config.yaml
norm: "layernorm"
norm_eps: 1e-05
positions: "learned+rope"
rope_theta: 500000.0
qk_norm: false
attn_scale: 0.0884
init_std_down: 0.00349
warmup_steps: 321
decay_fraction: 1.0
final_lr_fraction: 0.0
max_seq_len: 1024
train_tokens: 496500000
max_steps: 15152
MLP neurons of a small language model. Each row is named by its layer, matrix (up: input weights; down: output weights) and neuron, and shows model dimensions 32-159. Each number is 500 + 40 x the weight over its row's rms, rounded and kept within 0 to 999. Numbers have three digits each.
After each neuron's rows, "fires on" lists the tokens most often at its 100 highest values on Wikipedia text that the model never trained on. A number after a token or word is its count.

L6.up79:524510560471422509512529468436505533503494519480453527519492513571550420453537500437528539572477514450456461500531442549479496450476435434479523474499560567454525545491522486514511510504533528457542425558524440538506519514506446517488540491498462481482453476491552459608537425543480431485408388407478552553391457493557483472522505510427493529531472527537437551475475477520519506487487
L6.down79:456520411432495404462456579541448472539520466510502498548476438467470556495489471513462461466482462566527513560484552476538463536497505573467483521630413497516529452492491477476517509468451483517427477451548506509458453550523521449436451524461520455508516554575453514427496538505503522597500572506511441503571534454508508541455519525540447505425517490445570457548449511496531589515468
fires on: " |" 32, "ill" 12, "ll" 11, ";" 6, "er" 5, "ł" 5

L11.up1178:589511440541489523511460443480414484477560477502411502530521526529462418529554521530469481536523461477365482516450465532483561475466491396457489440505458486538501574481442539517557494528528510598494486413536539494431505439489427497511505480510543490484453490499554479522597467506406585506492483499436538536503425506413510513551482525493442521482494498523464514509432449495547470558464
L11.down1178:448474500522553474516481450541541513495454479485579473531467456496532490463447570483513477483439537523490445469574536465532523472538530544494524544474523504467510587427555493413421467431540565416467525530464553467561558516555519553541499513501554480585515510496495515441519512519499514479548488561495507499470498510612498443417469484507490508518480491505484522505584533558487544475503
fires on: " is" 17, "il" 9, " was" 9, "la" 6, "ha" 5, "or" 5

L6.up880:456504497527428346537481494499486501509450455563513501560506470486497459488588515536481465531493573497440445545512530494534518446505501484493491562483496480548528489433481545511492526529522499518529450482518513571572525479542560529451508460536568477439502467511491476487479518485474579471476493483530461535492481490475508506526529534609496476520466509537538503530443451448590530518507
L6.down880:548490491486530603481562470499516530482523553493515574456473483557470522522441504452446474393496486547566536473556545475486467569553452516500472507444518511471496533547526572454500424439461428519452500482473505458491515471467453575503454485480452518555502530497548492528488474500485509522487510533485561472493480490508529461468459532407527545470454537518468563477524464563440458493510
fires on: "." 24, "-" 10, " him" 6, "39" 5, " as" 4, " P" 4

L6.up1221:422442480407467450542509405480504429479478509430471510511516513533540468437502410478520439569469514469529460512459562528478488448583540498479488475503503407495491520415471550504439530470610516534534501436505561461585524466502515510493442478521475502535483542452513467579522489480563491551492543533474478573492523540532510521487458446438503535499538489522418442574471500505545503548484
L6.down1221:490504519483577377510443417510522486497478524549444485469495508512577543483515450515453506514450479487450457512483561456447544506465473511573505511543547541524504469420497476488469517456566505432530472444513553483497494448525540502516408459468504474552521528434513528517518483592530514502436448558464452518539436568518512446485474501513488512488498545509489545570526503502613494492514
fires on: "s" 25, "g" 23, "m" 12, "D" 10, "S" 9, "ph" 6

L8.up1023:500450499533399493489426441478498494516587517465484470484495495455489503544497533478493478472514460486489517483480478518503528585532530456473520507455533473545495447527462472427612487518561577536509501507508539503493503514449468497521527467502457500473449541491548553480529447508456544462540523448490563504410541493545492574515510521536484429502506530508516413520553572539496498549497
L8.down1023:450543464486532442494468515527498515551431484473455501466505487472549521472486458516507585477464542473463484518522503458459526515470409542495435465540521545432510534436509489485477541498445496468499509551479439545500499553537534415455507479512542504521595477467506490463560535476533517473521533557509547481539459470448505403473549516473488543507443446556512508478519520508464492475561
fires on: "ru" 16, "ion" 15, "e" 10, "ment" 7, "ra" 6, "ance" 5

L6.up241:464509516509544519495520434413442485517516432530497469494531444523480553532532409551490573540523575517462453546499512516527471483429519488490536499498508488500557555514483499485476450461566578560521526479512489418437481484553535539484464537573541462472472506451530474536449442569493562561533484459512485507390504516544547507451498567513512512519507493493450523462452509494436472567498
L6.down241:506501485502539513460461450528489448485546526492508471513431515470544499446486499473573464537481456459454503520546537491565470505485469488515479501595547468541458525486480399554558541528444477444517520482506449568524534552429515500461530538436460471503507484517464494399551462425535437503507492593478491471515483455458483484533480477493507500503537564452533391538565546593509484523440
fires on: "lan" 19, "ra" 15, " |" 10, "el" 10, "l" 10, "s" 8

L5.up295:484485480449522452428460498400407456508525458468449513627497454495514484528480459499524512600429502466593511476510459486406442498546511529530460493465427537502550406504509540475540468491584452462482533502605479403534505524516550501488458557435563502480469438517468472521445461512474459491549479570510464516505494491463502457515496445500504554479550524487596442526550552562479530491512
L5.down295:452498484486455493569506549584490531454424478496539443455564566486548546511511494520513505463542452540499483475499469514570508565463429563535510494550532435482516520506467437541450419499542557474492485477502502445516513526460511510476518479537513514542512519485537521462580534481473469479452454435467480506504530566412489450557429546491512427521501504550460586468521500491539530518525
fires on: "ch" 20, "ute" 14, "k" 10, "ong" 8

L5.up1417:511507496452463458436495500461491503480487505427527508448530429439473433553459506416513535534431511448482414579527506484501471492429481458504493441480494474493437467512472441502459465445541508439507528457508466500458506410481514421453512550494442499444473450472538473526546451469550462488516463489557440458499392479477458462480485525493462428429455463534488465462523490446489488469490
L5.down1417:558512467547503490585576513476431511471584472512466568537483552478492496503443542569511485520503522477505538504457518484551484563552511459492470542461514481453483488503524473476490500514370484568457495541546549540462512521536455478480447472461503518449558585495469492529434513558488584502462591549476509528458517538524527487481511490482500530504487477544509511507444584476439512542547
fires on: " plan" 18, "ed" 18, "." 14, "s" 4, "e" 4

L6.up328:517480561483542520550499452544517475483448531498494593473526493530459512455530369404517485512506479518501454549472518528410452452509492459474498508514514445498480479471555492424473506378519573502605497441484529476455553387478462489531481517474541517555541537483546497546554520541557460564534500493516433464494550562512502535435502525464541507528436488560507498457481467615410491529533
L6.down328:520511446497458467533466578453501482539510508454451421432541552449534511466570600525467475454452476472459513462514498461507525489500474513541489430501502537497447501463467437595489436599452428457418526462534449579531468564551481509489611527520541482418476481501406453444473536457439516482478554470517511541554547441512569508498444452533505470439534482470541502475544552503463462546505
fires on: "\n" 46, "s" 24, " goal" 5, " of" 5, "os" 4, "," 4

L6.up1249:407466558493496377496463425486519494498510459475514473508507501468515506462446438489427580559432532539493490511455472480438506485461542540455557457491532516502553460412540470498456482472523512517487540468500474475502502484571499475499460439532511451511502493457555481570521515535475495629538547515474433572405437514479468486497498520436502533536549496541550513581493442575481473504568
L6.down1249:431491595464562442479459455474478473508469449443418574544516528512496499487521446482451529527485489483475487499494553424437528487475500555442496436510501514515508484407501488558518449488496487530468525501507450495499508517547577455485523467500461420484458491450525534505454522522461443564522543513498446514533488414468526489421527545533530551533493498536565491533497498520513552473526
fires on: "s" 100

L5.up398:484479478558554529488485456503524445479433490397522527507553420566482490625458548471524489499431463474460537525497461560472535473503517547419496487474504485536448442434518473519567479505491571475523597522538474464418428496536473478487469473477590417437533508467506537497478484491426513528514540527499471487462447567470522489487507514441554603401519485475554447505428541567545525441483
L5.down398:492526525435485497497468556524440529484521506591545489439460534475488437442566489470525530449577550506539503500469474410569512575495499538511482502511547481458514475559486518493485521554504372548444509504537510584562616447507500509529596491521401554527446447568491506487474550535514469518459501496474470464519545492544496492518480461539454429581502494492541555505534470440432438557486
fires on: " with" 40, "ing" 14, "s" 11, "burg" 7, "ack" 5, "i" 4

L5.up591:446550478495440466467478464449550468562512451525403489527524508502537456470486477519504514559420488440483503554442536522478471494464532481495494452506510484480518534437474463494445503516598470497589497473531543459422415498538523429482515400588530474498517499459547490558499372543564560541466456521505449559450538467452502534460407528484577510573540515485542466541445516529469536557489
L5.down591:444529500441475468467504475483520473536520468444425514536535475508552467504526473506501556543453505423420486516434523527515498485527452497465504442499526450487474513460498470450466500516558511531552502500537507457471462530541531468468462426500549427485507565432486490568527392515513551535544468501517483523446474502457489543481486520520555506531502545529515454509480482524570527510547
fires on: " se" 77, "em" 19

L5.up784:432477464448538550537491409472461494481490569529509510511560498581471568542509435475504485483464545511532469550414551518434461409550542455477466506439524445515493471460524438495499503468574558449534482566480549513510454506477486524531488474579536488460506466525532495477444474486508521516486487539496480490503487473517500554532564550509475565493446498451557501426445513520518472492478
L5.down784:551504532517504490479480487548489497422504467505478538478471528468519419501477534481542429508476500438453504428552487496572487520425490508494480447593496551481546500523461534486512553451402427506507560454519453502483607502524508491481543565497490521479493568507501506523493520508502462490498549440484517482449517527469519503480431488529475448548559506489512525508574533560543532477526
fires on: "s" 24, "ver" 18, "," 14

L5.up896:476493469528492543517484558510548494521478460532519503567524473483447431498518456488507508592515512466516501495552491518484518443515551460536432506519546472562515459550525515538589531459467606578489542455489465488460548478519425550433522456547465434435521511515456551481494552520536514540527522510513547454584436554450528493512523488480488494523558494443468512535454489544595536510524
L5.down896:475467531528425481507490567494482468500455483405546489478449544507564522485430486460506494449500563510454426547513529527503457533472461542415506524512495482459527518514485502532486433492505392502537469486450471481469437571480455511455466381390545559577518506395495426542532535519477504455480521526451482533530500468528528452395480474519537491432463491515483489517489533484483509481500
fires on: "y" 20, "b" 19, "s" 12, "one" 9, "k" 9, "en" 5

L8.up1341:481491519451517488539467439482464446467458461440474525542543526518515477446500477490503505512439553495484568563469503493430468549529549525455504436458517527507528468447514538512503448459538546510572546452523532450359535460540505515501482487504506425498470570440503508536498461512541503553544548477573435527444481485513484506459440529530537529503524498530478436556491509559524510553523
L8.down1341:403527555400512421561442445480460440447511501451484516501492479531526466448506528516500486555406532497436488509492529505473493518485499521450438453478496562482516526404542503517501521462505553477542452440539442498465533575569548476536469462504498500536467512495509450519502393500565534557566491473511550546451498496493506538457469521442495506494503521515498486465466496513552529510460
fires on: "s" 99

L5.up60:489453486520510453494517472533559533550564466520523519590501449477513479493492510531482550544427459514515515521466470546518560466504490516432462535485529449500493516443544461522533564517469584487563469542512480500461518483478570542552458479494463535470450483499467461516547576548499466509570484518551496486502514515527533523520435502511483468459518541507454463415480482527612494515463
L5.down60:530536514470493596534474512440465476484414496481513492439478534534522566510517515461525498464539569519501463448552536457472430564513537482549538436526499543518474432564414525530518482518550439556511530427503508541506491489435482497491523464495513494503550514522531443494440446489531492509458508480504501513512470446492522500439454507478520488522458491505512534574496474496398482505563
fires on: "n" 20, "d" 12, "ful" 6, "y" 6, " as" 6

L6.up526:520513439487555435457508436504492506491485550533504480517485473512424554518582472502512552576452514479473512499514410437516571475539513472456560475441539488468503439569482500554533548512475561487532506548488548466450531479517569506473525528425473499509497434456457499512513514454472499530542393505558507504515448409418485501486538448535436564497476519491495495420454479510610502501435
L6.down526:489500493550447493516511529476461479498478433448491531500506495486584459527441467501480534446496476516519497505479575559497461554535519548529456537541512474474433526466474535468464446504553463479526507439516446489468432512482468470556494517559523592512482570521468511450456503544492508499475560466480438496539498681562443555470477523489536447512515446510556474574541477545439506512455
fires on: "d" 16, "er" 16, "y" 14, "s" 11, " |" 5, "ke" 5

L5.up481:546485518503550469483474449421479468519498522454444516556448505533504500556536528521538506537411556474508530501459534547458456475538562505463607497476517528500490485534499479445587483573537472438548489505487442376444472470564562545483449502509502464502527515410510506488396448450507494498503501529451463494498541507522497517539548555467545571506485512505538498559447538556568543476551
L5.down481:553498530490455511461526538473422569509565418541537490485568488431481545513559518504492464497536478489475509523582524520538486566501519577480453502391450518484558416508493541514461449486435411473479438522458514523518500538411484484590511435392497486502507505534565594444570474473570504486532501518513402486561525477467438548462526485528571554523452512561413447493477446508516531475440
fires on: "ed" 34, "s" 32, "ong" 9, "il" 7, "k" 5, "ut" 4

L8.up1236:539459449497470493484489427455521484528471447482451486514486480564515471493531525520454458545480471475548492486511433518510528507544521466513521480454582551427558463447451559511538503504486545451583459450544477516529505528503502484514526340506488496499405464492544485506553482537483470523511501514481513492494482479424477519526526459430561493524531506566493489568466448514461521498490
L8.down1236:471511546487411504473524522432547516534536577465467459468491579448517482484508409494528465537486544489447577549563474487502478558432391566481492560598451427477459555504538532446439440508486436507523488477475510471435486474485479508514548553488505572450502483467468493538437465487549523532516511591572549491485515489536533518539515474568514523507518540415507539516509462520529513500514
fires on: "te" 23, " Le" 18, " su" 14, "|" 10, "cent" 7, " di" 4

L5.up283:476462469530534501537550495455559512480519526479405484486451536496628496520468532539477489480506538500522493512507444466520515563463524526563416516476517464488470502472475517505542566494486458530464513448557522494491510552483503443515564460534482461474557551463514511482515585487492510525428543530437489522468520514506561462565434455417563446459521511526499488494471476537515502524513
L5.down283:537588494464441539505527539480482522455446562548512501438533533500496528593535440503536527483525474469474422497521527506534441467554445462492516453504502469496566417552497528422515455534470520487505482474487506534528537498590522588507466551433475578549551455538466505588507490534456486468521479467440461527488533495523505505474592492467562450562509463445459527554574468430466498546488
fires on: "y" 15, " South" 12, "ar" 11, "en" 9, "day" 5, "ph" 5

L11.up33:453505442497454497491495486443468487491495470590477543512492523515474501498465502454478526484503528412493468535530513549524486519553509418467481423489564530611545552509503518535546482482552515544466532500518484419435578510552518546460539475460523464500354508506483426534462498584486437501472517514467515480492454492414495490536489542485536439521515515513463530552517432474590517506481
L11.down33:586472480538477497456524478480527481489499473386517481483469531543492460425510505514419469482520504554534518453528432488447480536498485456500526483493529567459468471486474563465561471476498508474407465543482479533542580483526489503529488484501552541584479504517527508542552501438480569545538581496543502439483474410520475515416467497463466481530503555560546508559557512506445480540430
fires on: " were" 19, " was" 18, " are" 18, " is" 13, "'" 11

L8.up1467:500407444453557472554530442501491511466532425483398532543509506447506471474497472496485523529426508509494459465477457451449480392561477497483594520478517440463488460502405497468432440472547503502522499584559459501496470501468520499530467463452551499513459492509513502491551497553413463537549573521452556466461510550482509450446513492480492537483462516542472516479458454532485598450531
L8.down1467:483474534469472527447459475491545490478541582563497503463501512524540450478494478520567494502509477549527549537504516516540557518495504461528548544542557520474457572514456529490543560535514538524575425437476554509461528492512506464477452489568496482441510538472451549546473490505604498504416488484528437560513470520573476514489459558505582516499522451488511465510507528449546468493529
fires on: "s" 32, "," 16, "write" 11, "ed" 7, "r" 4

L6.up988:506538486536521499499507419580440553493490525512514478528557591525567467504515549467527466510544477521539527513497461459511485532526484542531524469414547522496496563506529414504506544502499481515549486544526605472597482484495547487530514569415561532478535485459551504452452495579515533451436481583502454509471537477559536540449448505491541533492500493502465521541525495511413521489546
L6.down988:487520528458479498491421498437504499423519541570510563504447503485376492476529530506508522497564520485574487450572503488472455518433493481518465436503504414459460494466480498511433510535437595528472513472475530493481478500519524470579532430530499467457524441543521493520559468485500506476485510461552479540424488513459491467500546506491481513560523464520553399434490490502492518509479
fires on: "ed" 15, "y" 11, "m" 10, "e" 10, " on" 6

L5.up1335:514475561504481423491428531482501497514485482426535532505499513536493515527507517501517489567455532475514532502518586508554446549450537466530471492482525478544582494460555483430468470549530588579530536442482559461516483504533521466477477449485481501514557514398558497471519472499473530457482516452569535574436516549479496508418515489456461508477583534539533439453506500553543522546492
L5.down1335:451503439480522575507460489408476422528480570446530482488460500558555439558497517572508567545538533462493411512474517529502510520453483451590510468520503533486455511496496476477560518545587555486490477437507528473559501471543538504451547526560518513454491456463552537433515603534472493517464482507540549540528471564561517508535519465543500541533548517536459467455569442563450472450572
fires on: " at" 89, " |" 4

L6.up460:462511568437500526447468430446428516509505520481509447468472441547495457496489477430515443550469505547550538529579486461539494492519411478483529444444432498546457484523497510480476492478529464460491482490485530480525440442505455438529494523508489516438463483508490481469439447571503468447453487459525501479532495496514472420476504446476436416521434434535549503528503518562439492517560
L6.down460:601603442562549499551554479426496466513533478534457553459502576501499547497484638576518515489523601509484495379492520517438487486503447545519488498452528498464541514503493460586512513507486523523538565471531494480483433472524520490517458487506479498455538477501527422500513561484472472492436536512546505528443523542515452547479542525508554464537527475521528467527401465491504561532489
fires on: "ed" 19, "er" 17, "ad" 13, "." 9, "app" 8, "A" 7

L6.up1444:417524496526479524483487446502491529457539496448499499480529518553522461512496464489546544510513523521487489480605516464506495492496512504466497461473497492568473505538555460576500559490520501457436478528537615480504508484440505434518448586476487531449466484526557549463436529523461513439472488486566480530442454466514510470437570446506558483453456504467547554590541433533437481567494
L6.down1444:498471471488545496480421466483548495532420497497533509505517529508504555434491526551563505523552540515460474526551507534465502493485534547564498462479463523463485486513474576540464443569521446503499514492428521552527487450604535463499437451455491432503497473493526433466599509537505488488480435490547496562523498539466516499489458445501516509593499458548465351438462506474529495484449
fires on: "s" 28, "." 13, "el" 12, "it" 6, "id" 4, "ed" 4

L6.up85:527577532482503510521534459491479560546500482498467479506550535462487394479505497489472463548490496488510503555456564483550513483557480452429579504505591514426484482533475489430499515419529521448512541524547518526526500457482501529612490495484435491453529473537487583600519490487588438459480459496527595527443414452557463606519433502497507517498474582523559462459486456542498534536480
L6.down85:462444506500487409465459481540473504451468514470535527495464478567484583494520473526557503424519468485501442478574466510521488473459457541555436488518488500565492475463498535487533519487481492521471454474493487482491473583541503469392559537557519487468454503498479442426504485517427542516516554552500428471516564530504510445438582426519455486474517473503493556493463516519510470488500
fires on: " |" 32, ";" 17, "s" 12, " Ber" 9, "ach" 5

L6.up15:518499519501480487526503511444525484532493516512455501468525496621497497531498436487561462604413519529556501539464553488411511465526435498406469475498558535507514493555567401477478498448500526475559510507447496520546465486462512471596457437456494440499561502500495542531486559525577550469473416530492447527447476477557443555495491495508505502504546498511538539531482499571465522492488
L6.down15:455541517518542566496487535548481505445494488538546530522467533415476513445451580519434544440543503426459499484537436497572524530446529556598515527495442468463561502423456523493536501525504517479436461475536487500470545547538508496428527566572477550512461532500473496494457435450467423518497591430608498438541483570436536523515525502458500517482444502459472440477523504485504513480558
fires on: "s" 30, "min" 20, "." 14, "ction" 4, "son" 4, "unt" 4

L6.up167:448506505406457496437486538457501471568503451433393505509437452566591479516489473546485476507551556527525503543481579488519451535485493486520471423509545551566497552515503463488513472488433521509584470459449464467505522515535482486473515509502477526518389488507517487552565412547470577483435449455550525563459482511420536476495483558526512512510559567555521487509575497534483532525530
L6.down167:482504538517496515560472533409415546566463584550488494504457523526502437501469547487542537574545521516518470511528530499499516514475515469529446444534488524517488457535470517507505436492560467532493512470459546537503610472527482422533563521464532471466483398468573434536529452509488501529528498513485561553495557505523530434536487500559494456552465515491471476516507488444498538514488
fires on: " at" 79, "at" 20

L8.up420:487509446481509558523424479483549521419467368457448492414519439502473557483473560524504528520537516508458477498468475459541489493476467518514499413473591446498509480563507529442516433474533472558541547425461511520436557453475587570458489469500478528473443497414522480586429518589558529494481458568523530470423464528426457511514480517478463481472493554512454555507498507541509503498553
L8.down420:418451512549501448485531422533481474473548584449517514550533578466441498479513461469543527451454520484480496475500480527454455484509574511500495581543470550542535527412491491538495580521428531459530433548507486466560414452548455503537412524497492494535606510584455460507567431475454493497554538532512445507600514463478513532463480436419487507519484462516482464545483496514484556478475
fires on: "ir" 37, " is" 15, "." 9, "s" 9, ")," 6

L8.up280:500518513462528551496510543520429491453528458420385481483535596486448511483437461556497519457493519484477496569497563453497462477462527408468501415511494561491558483520533635454506497471549478548548496538526481492501508436502559501507413517538478472467451481491530419516543499458521515464468574514505513585469479477457554407521474609497496543502566438475437549529464504518525454517446
L8.down280:511526488615496482448533459495515509553500517550543561458494484505518508503487531486570497527508480541494533447508511517479524487518462497455435502528527475524422535418489455500463562510531531542492483440486486518549484563511472501512556499510510433497447519429474537542515445547548496547500462501517514476494536505462501522472469406601558470456537536483558454483500515478533566541549
fires on: "a" 27, "r" 18, "s" 13, "pa" 8, "al" 5, "=" 4

L6.up514:485481546484490448485386486487479587519484476488490513480548547535493475475507425511483444553534488413519525523534505494496529438553547494502556519495496495532535441500418500474480527495553519472560453544579432498451505470567473433409427446463537487492517520471526481510525505522467524465487463466498482513489509513479453532535509495543556549522507468509513460531511427498471521477560
L6.down514:527509454490549517542557491480526465530516502558528530505455487516528534436465536530516556489409508508479532530501533512513464525538466466495451528469442472484553512541577490503551480487451471482529481491477506443502482537518513544515456561534390455475526494526539543438468523538496431566571519525491531456495513416435516455518494467492504433380504569460496586399433606484590544516549
fires on: "." 24, "-" 20, "al" 9, "s" 8, "ler" 6, "re" 5

L5.up1512:498520514539527489548481461518518520467350535509483470501501484492459518504459454433471492558444493430529524455505391424515455481470514512534502526466471476494483536547489427519444542415465521579597495498507491501500529490496459561425534483548457411528461545478503473456477497494545521543461508495440453516519464509455491415459486489508470481491443466454542440487493494522531396462513
L5.down1512:556508482445475512445514500491473533506593516490479497479485583475523474446510510568524512485546551513447411549459588514520500568526443499429454505571518464521538456489525556457508487555461464484436393499480467553468456498505543470515521519480506563515511440454512469519479463493457517510601483514470571439468536510476481537602526480493564523476534487597481572560523528497486540518456
fires on: "y" 20, "," 12, " family" 11, "ia" 5, " very" 5, "s" 5

L6.up49:489473557477480502561513563622484485540491482438468452487540557487531508497548464548496479536482502488463491498481573484604534489447508563513521478453454509502501496390522520477407450477559546531525561440488509516492550494619480565527495482518517529508587490397522478470534468608497559504592504443482449590550488541437488522435439529498510516468457505528522503467464541469523465556483
L6.down49:462482496510464527471508444424477527430442517547512505518493391574459521538479473489501522452534482532525459486517456548459484474508471507494448520549465486528517460519509506547502577546462475475515453550569524497504495502495566502470545514437538531508462594553489555534392571410520509499460538537524458484482497521508468445503539519484440434507498529492492477537530457502444487368531
fires on: " at" 17, " building" 13, " new" 9, "\n" 8, "ue" 7, "re" 6

L8.up179:512537486466511541424451444479513539535447514560456454492586504516478445526538495517546474468455490494437535511481442585549547449517547456476563549497534450540571455417515484556529542446506597539523509472496446492466488482501529530544398495465473549526479513524540491481511431507553472543514447478450502478498541473542471519501498470524531546515451520509476517453482462490546523454427
L8.down179:484469512481455471570485527471461484507453458489524473512489548501478494524534503467549532542475459530568459519462514460519455493499519537530496465540454551540493536552515483406485466547519387446502462508487549503549500501423443500518523515525556459502522501476489539518474505446479486450496526482524498568531419572490515461443450542471549460499509482523511409595510532509469520522510
fires on: "er" 18, "tt" 10, "e" 9, "il" 6, "t" 6, " 1" 5

L6.up976:481532433466420510493491489503445549459491506499461492490506483529506459506366504523509478576546527513512517448524484497481501544547507485518499410437505479445527492542447555513491528477552471497570526434467482435561534520447581506460517538533440494505412558445554478571495533483481578489502544522547532510513502520484517537491497478457491539536429518462493546506499481571523497462507
L6.down976:524439550515544543441522496479505470527555524481510524473447531487434498484562474484464509467476519473536520505461524494460494509503555532572571606522505474539518517439447465578494481512437516436440462467583500550443544507559417504513442484488524468523481429453447556488444484505563500523553484442448486486496517522486528492480520542490531486549491465505503520445511509497502465544494
fires on: "s" 31, "." 19, " by" 11, " to" 5, "th" 5, " may" 4

L6.up709:479471465419543434502400428472492430530541503458463499530484511534531492488469456497484514547443477450464483527463525522438473469488566511474520461495469553474554466445521496468445465444569564559607538499521525482493503463514558470474445478495537443490471494472520427589499482503494514524510503485583481515436513457458529535493492505445522503486513544528474462513451487561527555491528
L6.down709:469509489434503416488473431491503483529515469467426497512518518529553476497478440492490515559428514423483512536491531516453516481510521455458530458472523450529521482445484502447482520458587511524588502494517515420484475484540544467506450428498520456530473531477527474564512445495520553557537513472531499538451477458438509507475484497438569534483507539553476439535468490560563522522522
fires on: "." 43, "," 34, "-" 10, "'" 7, "s" 6

L5.up1221:456511457477517470458501481476579500531477416424496542566530482521490491425527503459474481487502486445480496554557467487502480513495501507572536414531522496495431472378545443520473428529510499484608552475452474526490438564545462516487512338529538585513530486475501477540528490498532508534494442457523463487527525446526516539501532493431464462479493547509511475553450469483481538526479
L5.down1221:476477438480527532484558560541515442449498482561439500505603492517498529493457541477491526563555488582460540589490490529544487506416428470521514515545459508483520487493511512551482449494448541514483493492477541504542476552467470460495453435419388498526454479546495469526435456497512533505456547528504468557477454484477536477535467598558604511541566461436506541496488461551454503478505
fires on: " Le" 77, " se" 16

L5.up1416:495538509528519392571453441480543464559489460503511530475524486454502530511534445509472489533416455475477538457545502494518542434472502515546420528441476443513540475444547497507523462510517544537499493478508516495414445545500534522517481431469459476477501510494487424481472530541484507469527496478566517484410445497523515569520402478510503477554472559529493417499479574548650578482496
L5.down1416:451513503527451552466548528546458526474502485500503475504455511571488517536494555518502510497567517539511483544507506484508416553460557530517536441490497575509454554581477537481519441496480405453471551515472448487485570472434452460496510572532534493494520497473559505494521496449456533524520508474503537552560552545471520439533515509451532550443516429454446597521521484502437435521475
fires on: "n" 18, "r" 11, " place" 9, " Cor" 8, "y" 6

L8.up484:508501525466475423484474529428459517543510523515452535467567455456509443521435558550471531567496573431528445528502497493537359506488528397545497575491436533527573471495573521432518541510554478503549448534471514541509430488540527512425496457543540482477569462496497452554521468512522585474433553452571507520486454491523464483543581407474545488553540456470439445509497463483481518467503
L8.down484:434563535484514530494565423528537499430534424516494465521426527544517527495559451444547469473496468514477507498523572465471596510516472533502504398447522457523416489474471475570463477478465512526487518517471498488520526577474515441511442475477471498521442454491573547472471488422498499587516482490467502531495415438493520457431462549543457427450584486513551521528483527535524486531494
fires on: " (" 15, " P" 12, "•" 9, " M" 9, "." 7, "ick" 5

L8.up579:489462443437434535458437521544492561560514515523470546483518499463524420471441482549433569438491535496468464482544617538526446498537478530522493447524449496461485520539455512495471490481476472507470504510568519493544524471503486458497404437607487440491469495473506454561502443476539468428494543476538470486570548507439519481496433474492487552494495472504529506512479499527590457505476
L8.down579:517548523556470443503548471465529519460511463506513531530510518529496598481513553530505550536492483553549492487483413453467495494458560479483512571455528529581498505524593486500516446504521532529557479472460491492555568513487512520459509549385511479520536495555463529501453544535538565515532438490493554485441481483523454504508558438509531465551488528576482528551529495440470540561560
fires on: "\"" 31, "a" 10, "r" 7, "ed" 7, "e" 5, "ja" 5

L11.up70:556486484603431471427431484523498485552515443368501480482471508548483482454506450541458555497478447483493495466529553494479387522500497444511433562455519547467494492466553491495556430514487550520495565450521526477512469541496471473505521491508497517464450444410527499497522520531463497447540531550522530545507448524523506458493543511506510522493564562511541471486520582530509469552481
L11.down70:450501452463518518510535503497550472563536505499500432483474582459547492522539484470495503484448470480508476490381426470544517467466487538523477473505548497438463438527566495439540536513528457480523474477560504512465528556525506521461566530515508482482529437512456493557468428526413472486457414466448539501523487521549474538530499527455533529528517533513569515472498465477534501481476
fires on: "." 34, " pa" 14, " a" 10, " |" 4, ")" 4, "la" 4

L5.up1032:468518455484507519567505450471554448561509402470466492514539506449529487455529554574414501491455494514530397453530510509534488497585533488461537477437511529480559544532536501486480472543483494452471507517476450460427471461498485492508472488509486423487504518547541470536535440480468480517547469537474532516447469536494512463454433506453471449483531525533472507502550474529464479479494
L5.down1032:537487501483511574433500536516524465480420531491485467440537523542520513449568514457479541472524545489475585529497457455530488479542484503572471483582482432510485513448442477509550474502505508514445477430535553487461487499503458489432535426501480501488447565443496551506493523505611470580443508472483482489537480487576419484550506554519528533505428507509510416476541497490549532489453
fires on: "s" 38, "ly" 22, "ed" 13, "r" 7

L6.up978:503481483472508472502494457580556508516555454470501456429510490459514473488545563549469552478457467498448458456563538467511502429509527504519480496509488577542506503448494595554559434505487579481515495517459449538436485416559592457519468466510513480479546501415528469513527509544503547467433480489561519530439509517410522481504469518478493470499528490518485414512480448535549503488555
L6.down978:533469387560478449523476623396565492485547522456450513533470486512503546480502491509524548484614581538487521543461496511573494568485468518446565509498529419459491487502469438505519491549520454405514490399525540477546521515435460505473510476414484561484510552512444517508495441466522493500481526501417453523473542469513480496466515506480555537478529507519508477478458536503496477520533
fires on: "field" 18, "ta" 14, "ical" 10, "ed" 9, "ly" 7, " of" 7

L8.up1129:561496457514491515458512484442520522576493520476492458576559518477526500517511533484466486445517467563480502571473447516513524449531550529538489496573532584475543427461476466432458551484476504529535520510429527540498530471568581509549486572455502485536501572508656526496477530488563467446531434523507462492553507551498532522502406513496526535450536501452452519494483520484521516459470
L8.down1129:466493612490476485553488531487506510442538465476551457437433480514442484498553486459554491455522542439510541530507535427485485528453508556495540549510514506528476439468516488539486548472463558558457515485491516497481526554472501503488505483505520440463459458524468482475499485535515518460444455493479487573400409491501463503534583520491448559502558507488486475507509449448497502461510
fires on: "." 28, "e" 11, "arch" 10, "il" 6, "ed" 5